Weights of a small transformer language model.
Size: 14 layers, width 256, 2 heads of 128, 11.6M parameters.
MLP neurons of a small language model. Each row is named by its layer, matrix (up: input weights) and neuron, and shows model dimensions 128-255. Each number is 500 + 40 x the weight over its row's rms, rounded and kept within 0 to 999. Numbers have three digits each.
A block is one neuron, or neurons of one layer that tend to fire together. After each block is what it responds to, as a language model described it from the Wikipedia text at the highest values.

L2.up188:505437491552475472501521487403569418460487499513487522532489473571470433475541472546442519464451486399473465475510452504509404531462487500551523489478477490497539504494462508489498489491521495491542470528554508549504548447477472495509414529486541533559527419471513532539471505544539492564533523471524526466460476517539480434505542508500476452576504407511438517465511552550513500494481
L2.up267:465551528487510485482471506474492523499504444515445529443490484464448538455484405421549459507531542422502549507534535506554475447457520517528478479519488474527519503481478536497464440513493550387479526442493438438432489478479574538534534537477491508541545517520516459558439523428509484501524526481481464519499468500396521509507485572504523535499542523512486499468444515481477482535562
L2.up294:510497510460523546498483509544480497500509490504549486550488498371518471405525457533524469531514487397533484500440564530500504526460561533456447525466519606606460495517505492521491481493533553551469446475544435513486556538487502580464488466524488460517508464549491415565434493546519483489498458600464551374439496484518504473494518503530535541532511528521443560487489524515507517535450
L2.up344:533459534564578500514510531499553516426491480510474427513431525495550499497491456502467441492458542472510492496498545518580445538498496476518425499492530493539469508476481489493492484484551495560500428493438499431488500503515549544509492544485479480487542466558489464539469499502541495410476495527542502524446527462495561484443514567455533444495496465506404532527483467485523486467458
L2.up629:483467492541490517520461500492553524457458501491509471472543473527394463489485512476487549495516515484535452496518520506493525440481536484487450501456526483496470530503569484522463527490534457455531472472480545512375512489474522477486452568490544572506529497404474474546414514490533478570479472476502507466557481478501523423535506482551544549514612518531517511463477567538418516580527
L2.up745:542440426449428505499444561477532510467558461494514457521508517509555511513519528538545510509542507527482524504411526479485526529463455556563488502478395529570510481554540464383516508509507506551491615503527538520531486476486458466438490549582523516509488496559470440503505445491479509500470588531451458501482545492477518524515499485488452458536476452437484493525507556474493527489506
L2.up830:468536443546526476513464542449511511525465453540429487497555517548443534505471471559452431496506453466464527460482499486544528483497501437516534456480478477500590474488499507527567545540461497430494450501499549522520474536501516476576471543506542512508538566453514461436542486428470481541506503492425500476472453506431503436501520518515514585497548590532419443481503460544485464525529
L2.up986:534531510553513428449469509475529478578503493488420503513475442472526539455453445501463530517563457449546531423472507514468460514495485530560501549537474439503462391486584426456526472475537503531456484518505547508471571531532462560541486516515511561483520461560399478554487568468561450486550534432527461534470516535420450514509454546528507468522498477505375486483457515481508546522524
Main verb after subject

L11.up5:488527502474470461557583514567519573521455475519488537493492560536449505522541419511469481535478453513477570546564560519558429582524478459504552529453519504552459519494518513474431510548498493480484518430584494517503538526490497531515428522535486458479517435463511452463493533492440485515499498446507507439457485514460532549470559568519477446487560557486421515511439508517512525532466
L11.up209:505474499474506457493501554575524495509449426540504485464551465571485449518517492505497439434517474469549551503561470461476460561565568567557522535438452526563486519502458562610536484517509473485457576521539489487559557548530427511486508462485514553497521457438498428526547510568387502528526472490506503460446416540479537509516477474456536449496473455493454499497450519525490479528484
L11.up297:567523522567468495550510457502518541542427503552451471531385532475555473513511467488465496513523446428504478507484469523445526472548512525462540449492494527503526530476425512522506469494496512550438517459506553492527543576432407501472493522532550492517498505517488519453483577457451491429543517494512583429525409519574497492445509491478516518494511626501486528441474539530444523493470
L11.up327:470527502498435443561504496524457530529489477483512474495586497481522525446513496486489463451580459502508480525478524448479503600591521465441472496440522533515482476498455563465493414518483557498561517521494485526520534542489499494473456467510595522579524468485576469461480481550416494439558544436513478443497446461502521437528515524471480411454450564447495482516397485558466598509428
L11.up708:549535508516448462497571553560496477504489511530469476498580517549458474553475494527433402483501535544526493500473529555402488558580496537518511506428519474511502477534459539489463421530544549534506526493531462538468552515482515449577502427557502478545497409450549537522486473556455488472467498470568491497468454479519525485454479519540468432487531394505490510497476465488497412557471
L11.up738:535458471548469451545571482466486467428399492507447486537463502393553498458468489458526540515493457539462463489532485477482425593460507497594497531381459495499496479560485486533520491531494554526503534520516512549473470552533551521546472557543434548470573484498479475574535451533441492436451508478553544373500515530509501600450476528577564493482524498466431488516512502535501524479571
L11.up869:471517552468484480483528589488506469473464389579569453547402516464481472532514554482517428502486454505547534530535525443483484500550471483538496504467542521536566557519474518528461498509521517518505423476509532537541517522521487501492542458497504465550500483501528456472512502466433511438462491593522494473449349472443513481541548523464481423502564478449482507521464573505462522487487
L11.up902:457482475479478502471504551505466478464538530481484478431459535528464451485490518534512544512578523532527511508449436526417497537464482525527545520417528511534452513503459430565477458458514446524529617481472562479485512489488473491498535466529463548566508429441486495516480484481488556436453551468492568502533497447536536509500550501518481554481445400501465440496434466500532565523491
Main verb after subject

L6.up428:566542508491497527557516517470470554474537464567509505511419532548434534434644478518439523551452506515524537485531419504521533521489501501514437508466423463467493478524434422452567470538517517461481552491443536546559529513548560487522476505485440524491458516510490586529512523432464456499485477471507482492505564480423497515503527520518474523523547533527450485497519526526441570516533
Mid-word subword fragments

L2.up222:493509400470424476544573602544486518432529543441467531484517466519415509465504454485496547484505511456516552603532513530544538531515493502471500497488531500515428485481496441484492486556524509546485437455502498498512492500549504506481470420513511421500522519536448408481527419554518507485486498544534532564534523470482491473461499470544504423486444520441418495506557504481416498494494
L2.up262:460525535551620455474499463481498532438530476523510453502531523536502539471554479420482465557476553515471493550520561593494473513496464442446477554486504497508540479464491436470493504504586504554461533520548486541463554507508511480427456466498482440520538547501521520510498574540482523393530471526533465553395457502522525453525498511523496486519490515480482531499521505516508643435511
L2.up675:491545481530495487485472390555505360444541474479499477488535449582457478520539501476523496506532515499523529472540622437500462461534499448473522479446490476543487512538480481476488494517516451535504471500503524473480551532477465538534503487506514484506445481481460434485486533429481596521499511427486467462515462499572498432406545489517578506512490528511466486517488521517488532464521
L2.up821:514523500497453479518463529552522418464519488531539506502454471528517454518516533553493587531478513515522505489477527518525522462539439521490474506545505611458523527457440448541406472511548473546523444449490526527545470459495536517510506446442476510500450458527509493584525560499479493486493521647484504494423578516498535535473535470567527414597467500408465520511554567518481475554544
L2.up869:497472510493489428479446571456439499460515472532450493467548488516440543494493535481543563499551477500468544520503537478544407519493521533476449515428483515482431544530497494432519447565494453476525599486542454459441452507500513487458457481513426482419510455560519437484519513548547496546511446491497452446513564528450449531569544417527505525501515500483492546538514593565426519467510
L2.up898:504559524438470463480566497493533537556517467509530536426587472489535507579558507451548506484445570497471575441557532499480440524441500554457517485502487489482476469454525445494474451418466508605458468546520518472526499554547467541441561418407495466488433436468485437466395535452453485467502542492451561519492501502478509494552540499507512467524558489454539480472474477494475502462549
L2.up921:476460488551449463517529511389517519444523446471498498505487512538484498455499455528497544453491448400475499505465499486512532478474468540507459477531533533542478501479510467513528439536538495477564508558378500493443532501539505568477517487477531471444495467475481490571475450461501567540504427474564484502510451511515533444483479485392551500478523505451495474512496515489512515552499
L2.up923:496518551494459567446519567518424481484463492587464495529510512472464525498474487502469557430480537504516487487439507539435543509505396474433551531531532489571503433464458486501477492492556460438481615487476463507533483475479486490495549514449524447487516561545487496547494493468487543497505564483525467537461497498534409526499458453579499509596602494502522462505509556500507504544466
Start of multi-token names